Weights of a small transformer language model.
Size: 8 layers, width 640, 5 heads of 128, MLP 2560 tanh GELU, vocabulary 32768, 82M parameters.
Training: 1360M tokens, 10376 steps.
MLP neurons of a small language model. Each row is named by its layer, matrix (up: input weights) and neuron, and shows model dimensions 293-420. Each number is 128 + 32 x the weight over its row's rms, rounded and kept within 0 to 255. Numbers have three digits each.
A block is one neuron, or neurons of one layer that tend to fire together. After each block is what it responds to, as a language model described it from the Wikipedia text at the highest values.

L3.up379:155096093170146209104098112036162163114094126117154118214159103079123120171131190134083127084104097133072066084076173143135129140074149209143119145137137095135147103135020135133115135129121111154201146060151114093136134132098120146140159125078090115118123110130090135073138106126193162174148125160131168168143081091070056187095103148105101100100071122096158135114099160109108143171126
L3.up502:197152126182121177117119159119098182103180103127117193144103152130135117074113160147124140079139144094129088102174073177162133172143136140158071130138159111153136194135091191081120118120077115084145149131185117133071097197166127094117093134145153118134125102168138133088115137126096153113168174170116150102116105155121068122130133126138127081065153101094086153097085139164170181178125
L3.up811:128155108177154096093113154180169097167105094094123141160093154103197107070146190108165121122108091127135128096098144153166162117131106120118134121106137110139091162170120143131208134145157076073137079160103100100128118127135138094121114045194139131066151142153130124136098099200149127132099117212083170114101118162221128099096133167105117158110165149149045132149091168157124139183123
L3.up967:120133128148089128088119145069128193137105123091165114159168182110149126122100093050104102151144207145185157122186102133136147131136176058119091108123074154173116114142125112152139099107148095114115151119100096102145086110171129125115100121110134150099099161183150162166190156165135123134110145134093206111079133045152104091165164155182109079126068194084109182098148129167124117124108
L3.up1246:096097127185108134106108155107083164128134134089131144110141093135113131063095067174091126111130148143137169079128095089128087112122145170177118146106107079081145167167152085131041159181147092134074150128129178082115151089198122086084098131136170158071105183166110104121137166158149135142109095090109134103102119172169076085172167155143119117158144154150124110081127137102125135098107
L3.up1480:123176122157152136089108161148148148144115114105157119081124114118138145080145166103121087080102120151126195143144098158132126099075144136157144138117178076148111163149156117129157162181139132082094123117119154187123150119132133146122143118155108114105132114112137147122115135115137066155134173177048080114110163149134071145150155162094136225130145191131124188122154125153095082129113
L3.up2325:124101152127197184166151060104184127148085144110151141131129103154100140093161093113115093165156157151161143088120152108146121101100178107123164124152170167155065093174120145086191128142119081114103105131158074109147156192140118121086169087154094116105147126114157106119135147140160165100109140123129119131094112163169175115114067139118158059139108121163090149151080165149121054127172
L3.up2517:133123164131143134173170143146108118155120118162137160112109107157098145107106166119149109152165187168097075126155128154082071129143114116169126131149124176136086096141140168168094130096151094087167095094110128098104125117133087135217118097152103143168105089153128124130103134154168199202124105110188115131114143163100102148110118094171150064138091058082102175159116115047109134115159
Description: List-item line breaks. Line breaks ending a bulleted list entry (cast members, places, software) before the next dash item, plus "also" in "There are also".

L2.up47:136138181095142094163139101178108186102120148127138129133158127172146077176149163084113134096139150151051093117147144140127127127126116143097123134062213146124136131178131074131120118135116125110145183162098140202184100104077102076154142148174119150154108152109133052162108142109171128159112098195062100105135076157179218169123129132104136181148093107106111124171143069135139101092141
L2.up326:157115126128113077073121079140112101191100118100149166140128114154098142156181129106119155103157124100102118099139048184129149087056114176168148132041097136132143108149119103081093119109084176142126102097145140176117077146111108158115161102122108082081154129131114154172142112127175090180134137113130106139171152193127116156154204095181142083169121171144103079104152124174203122161155
L2.up423:134159110114146108115130115124134122155074143188144138107136110081205128124107141111083145168090170095101102161094118122143093094168140108151134166088167154137085124168153158142144152152182126114123123145073178141142106193156134107150154130182146087126114127140111104182129089140193137150169126154195113114127134153097076156173160127115152144070135121120158153133109112103089122165182
L2.up1140:160119138139107069123188147110125090124157101112134140144139158122134110134119122188134144130042114132134121147116173143151081113174155093120149106132146149157159122144121107122117109087157119140155142098127166147155158171041187104147167144142167156119148103081118076173137085104146143185152080149102164053153151152108051145179105144130057148134080049161175118178154087081190149111117
Description: Closing heading markers. Closing == or === marks that end wiki section headings like History, Career or See also, plus table separator rows such as |---|---|.

L3.up50:124135131121128110145174142147118147158125117075133101166104086096125139137097068097085141124111127118128118103144173161097143119066169151122171115152113120110110151174152089134171149119138187143210122155159145116154011154117112102185114117083144134106070075137155153166155112155127083170122185096089123145107141163107096173134141157126109119126134099209141191145138113145128091164145
L3.up154:169120135093101095116106143146149125146159096133165117108125160165106042135074076186153220189104128095126101136100149086143135149093148161139126181096112112106078118095121111127183107129142177118133172080083109127126168172194132132159132090143176093120116154106121145138194140114130088045184135155134151110122144116106088129080134126103125119143169139124202122179114113131188083123120
L3.up281:190133143135062150130062134150144119107136146155151093138080058149114167151141123130125181128086100109126154167157125149118109141097149146140093160125145195115154156158125148164107190161114096157170094122092121154072126163058142136160116130094163113120105130071153086155162040086093144120118138104118156168089126142081136138148142142159139154122126071112136131150135131139094178106136
L3.up333:178101138134095133183064162156130127147118134109148062181072142148125047133121139168107154081157043138111125202099183138119101168145089164170136124100073117097089073143165129107118173135068138153144124148125099135157129082124188103163164122106106138097175048134192114145099118144096128123137143141109090201100171126152141167146141091149166138153172132134124158169141064128162161134081
L3.up1531:132115165083120158146097123120170103154107082113117060161071119049149139097113152144099105112095216106165126099153133171101187096070170129123179119161143147063138091108128089138167145125083148136150134140140167117132170102063184170122095102089165137109076118123141156120120121135098162115173120119126150140071110175111133091164069126128160075103174056128107120160114067122091099097080
L3.up1882:108118114149112157136122111137143100095115142067155088159111127104097116178121135164119135121134093073130093065152111122127122155207116145112056122170094139100112156140119135184161156130178178145177116124137154183126098169157138131127152112072118110146094109089093122101112173183148183106132149119112090139096109115130121143158127141122140160134151158114068151057121103138115132119074
L3.up2382:129137188102101099103150089168137129204117143107118141189074119131127130158103100107147103126099132107138143147106135159164172107122150180152082085098157153125127133170105107162129129119107130127128119113073134120136148112124132104114132113154105127143168135187112166180140101141147193160114152176143163118165179125123080126146123137153173040094121138118102107146158104183129084132122
L3.up2491:150106163188128161097093170170116142169050147100165137185070124157128170136066123157087137129095099119100146156103145101109169076111164141141112094134151186172065084129150099098108173133167087159176142152161074143099153153130143151114140144089033119113104077161122128144142116078154148119165116134105105150088104192183121149156134113135119104104147099174085140157146116153124155160041
Description: Role titles before names. Job or role nouns placed directly before a person's name, such as guitarist, director, manager, President, Minister, architect. It also fires on the separators before names in election tables and appositive commas.

L4.up599:094094130127148161149049153069181174144149106116132113139128130127171104155147192123110111191111130175149115091076115107133116054175143143174110172120142139115138094101129083116156118099148169133177104169121146128169130096073076121120150108126080150102081094131117081154112077146180112125125139159111088079108167138124093163129141145075159103139087137149185182154097128146115156120121
L4.up1120:152144107175124137099166166119153117187110111090173074093148147103128093166137114132135147110127093175123096126102144205153165153143202122114078121160162150106089103125115134138126162113112049124148120133188121098145175139133102093165128096123034177119161219148149112075130106143140166151133164110126136089152154149155082186126104117157148135063121139133132120123066121148167083132133
Description: Section and table line endings. Closing markup at the end of structural lines in wiki text, mostly the closing == or === of section headings like "See also" or "Etymology", plus table separator rows like |---|---|.

L4.up1740:167078104179115164208130150157104134174108117183115084120103084128127151140119101118085147111191149116151203130128154126143108135151140132141101139174131117193121129163060136173127174184096156162151109149151089145065160149096109115148179129075139156088059075153104060142124111102101148132121135144147130135095145144095123096140113092185125109138135122087074166145138123157079158133022
L4.up1776:163079120153068179162119155163092104113107131121139089151095130163098202178156069087074135121093111150145184117172157135079165137181139148157097108139161143129146142161124083105171166118132151104162150114121148175047107126154114136096175166093139140094107081168157117135140063124162139101138115139121129163126123086088148064172130122152100109129158088150061092170103149152085175130110
Description: Just before personal names. The token immediately before a person's name, such as role nouns (outfielder, coach, architect), by, son of, or a table-cell bar.

L3.up84:074071133147179123157127176086054145173128101214108153099141063147130111139125132165150113180172109131122135151095124130144107157139134097138113168118106152144150139147130158152134169122146140185126105126088199154062122146110065141166147113108116126184091093206087059132149155162127135079158140161163088099129145132105159124136070103154123139130090113063120178157133135060149062109148
L3.up1198:124168186131111073170115128145113182085110053045127082099107126065104138148094068090084131124153122113095165124112109120162127121136111139075159136115102117067098103134082148124148106083114153129096115150103205136145102078140110085141144175139140126055142104120175158108131172124189117163106098160106140091081116135157091119117162115170105068095128123111118127178137128080094155041164
L3.up1339:101144100185120126177117122163152149116192162129123154105074186179155136201096131189100151124147187140136139137131081170132159116134158160133086144080147087149072109134151182154161059180091093127089144167043131114077197142128182076114115082114115162164156076114175173151134163125119116202100094111121145148110145158111165148141077152102109148153077149087107118095068082138162122124110
L3.up1454:096176146151143146131104172116121107164159095129172089116064102152160114103111065114098057109198089110148182122163095124146137056164104127133088078125128101153079114078127140085127079145088192141135107122144117081100121116219111094150138132111125171102117087137116152141102119138120170125117157091209146151071135100144157151148130132113046140114120121116143183083139121178127136118147
L3.up1917:143135111068125110056148128093075128108136159176177121134109165160119108130110133119114103169149095134159104088115126137185108132102134111169122152138180131133113142132198062107166161130193102194111140177150112120184106129113216182134133115091091090055178117108144098168161112122191145151109108159124147106181130163112163163134189099134156139190109098088162144114109128134073115094106
L3.up1921:086154155147167167160094116110128150127073112125108125080174167135167125175085108095092081181140137076109189118124058169116172089142158141174100112115146162115070104165163124133122129137091172104174149176093170111126155130201105074098153088178152133118097151110142176137208103105153136137131129144112113140137224180128152120111193175165143141136060204096137164126116108108145067104102
L3.up2348:127194143187098158085152139065169146150181111191117185130101137116126091099129137156109121147099123159087154114102128166117127071127137131180168166105141183133174136087110143121145101113175160141102107103130133177122112107147128092081169123139138092109177110136120102189125129165082118056101158113130118164171106119130081111145139131148065141124118146127128082081162077173184144139093
L3.up2514:160105142143168093162117172158104152166089098133097122098108129073159114160138133119173072222092116113077121084139105101085111092147110168130095101107145161182102154166126136172136159171106093180221151130145194151187127079140059046121197160103095079052173087142175092120099184119119110122139159149137109152097168154178108135124185146154143163119122186094098084145176167150119086088132
Description: Wikitext structural closers. Closing markup of section headings (== or === after titles like See also, Career, 2020) and line breaks ending table rows after a final pipe.

L4.up950:195092041174098160138113141167157151072125114105146127139148093146133069128196171105106146064151120149093133100070154105023087117156136118121168074127073118075124129166093044040128156179129117110118136131139185135158133126140049107098122133156125166121123133065081148136113126111141141206100183107124169142164166121128155117138183157163171136165131135088112136120113153107110117076112
L4.up2542:105163151159103097163109117141096109125206149175135084206128155108161159151173116151157184196165125177140149146121154127158099079122142052098105166154082150116163103162187098138109108161145164095156100154089097084153175101165107076146167161114148132052092140102084138059146180164112096170140138150133105139161182119081151093122143193167110132153095117104139139074077141076099100115120
Description: List item line-ends. Line breaks ending a bulleted list item or table row, such as cast lists (actor as role), career stats, and table headers, before the next dash-led item; more weakly, sentence-final periods and table-cell bars.

L2.up611:130097102147095107144020147157114075105103150069141036101081075157165113209168071170107173136187174149109154118115109117124114131105089121156141137126114104136122143141143099184142118118107150171164107151118125198124079115091156131124087110085125114101103116103105112154074198143116162122203134135124108117099088143154101180154132140213127107133104098086015117097127079137130127139128
L2.up1638:147134140091091145134147124156155133125132176158118156112102103132134099104136116064136110182145122083156132167141144156080115049062107110170101062105155158126124124164119135106154173136154098102155195127182134131119147168134072128138092060125133122117101090106177118185100142108167151116105099147078191108071159190107091119123134124138213131103095082107116117130120088157090139109086
L2.up1701:152050152150141136077139156149215167131086146131137128168119102122135093181150139127111132182082173145112186117134162175115144100119134109117153142065024116132101114094101113153130124122136143118099064152102195178126095092113139111101040100155173148168148122107140148096123139100105152145141163150126137098152101022153082069069096111134177110187124105113122069146093127164096155126112
L2.up1757:115095089148135098166091150167126115108058099096141135111111076146126111148064142161105178157105155127109139103093154153148166136121072137201119123097111150152117135092124092121164124181088103155200158136086141179117117152098133158082086132119101124141135132122068151182127128131183165049180171153142141112167109150131076148138134161106141118123106081175070130169151078177097177178150
Description: Role and title nouns. Nouns naming a person's job, office or role, often the final piece of the word, as in secretary, head coach, journalist, defenceman, judge, and agent.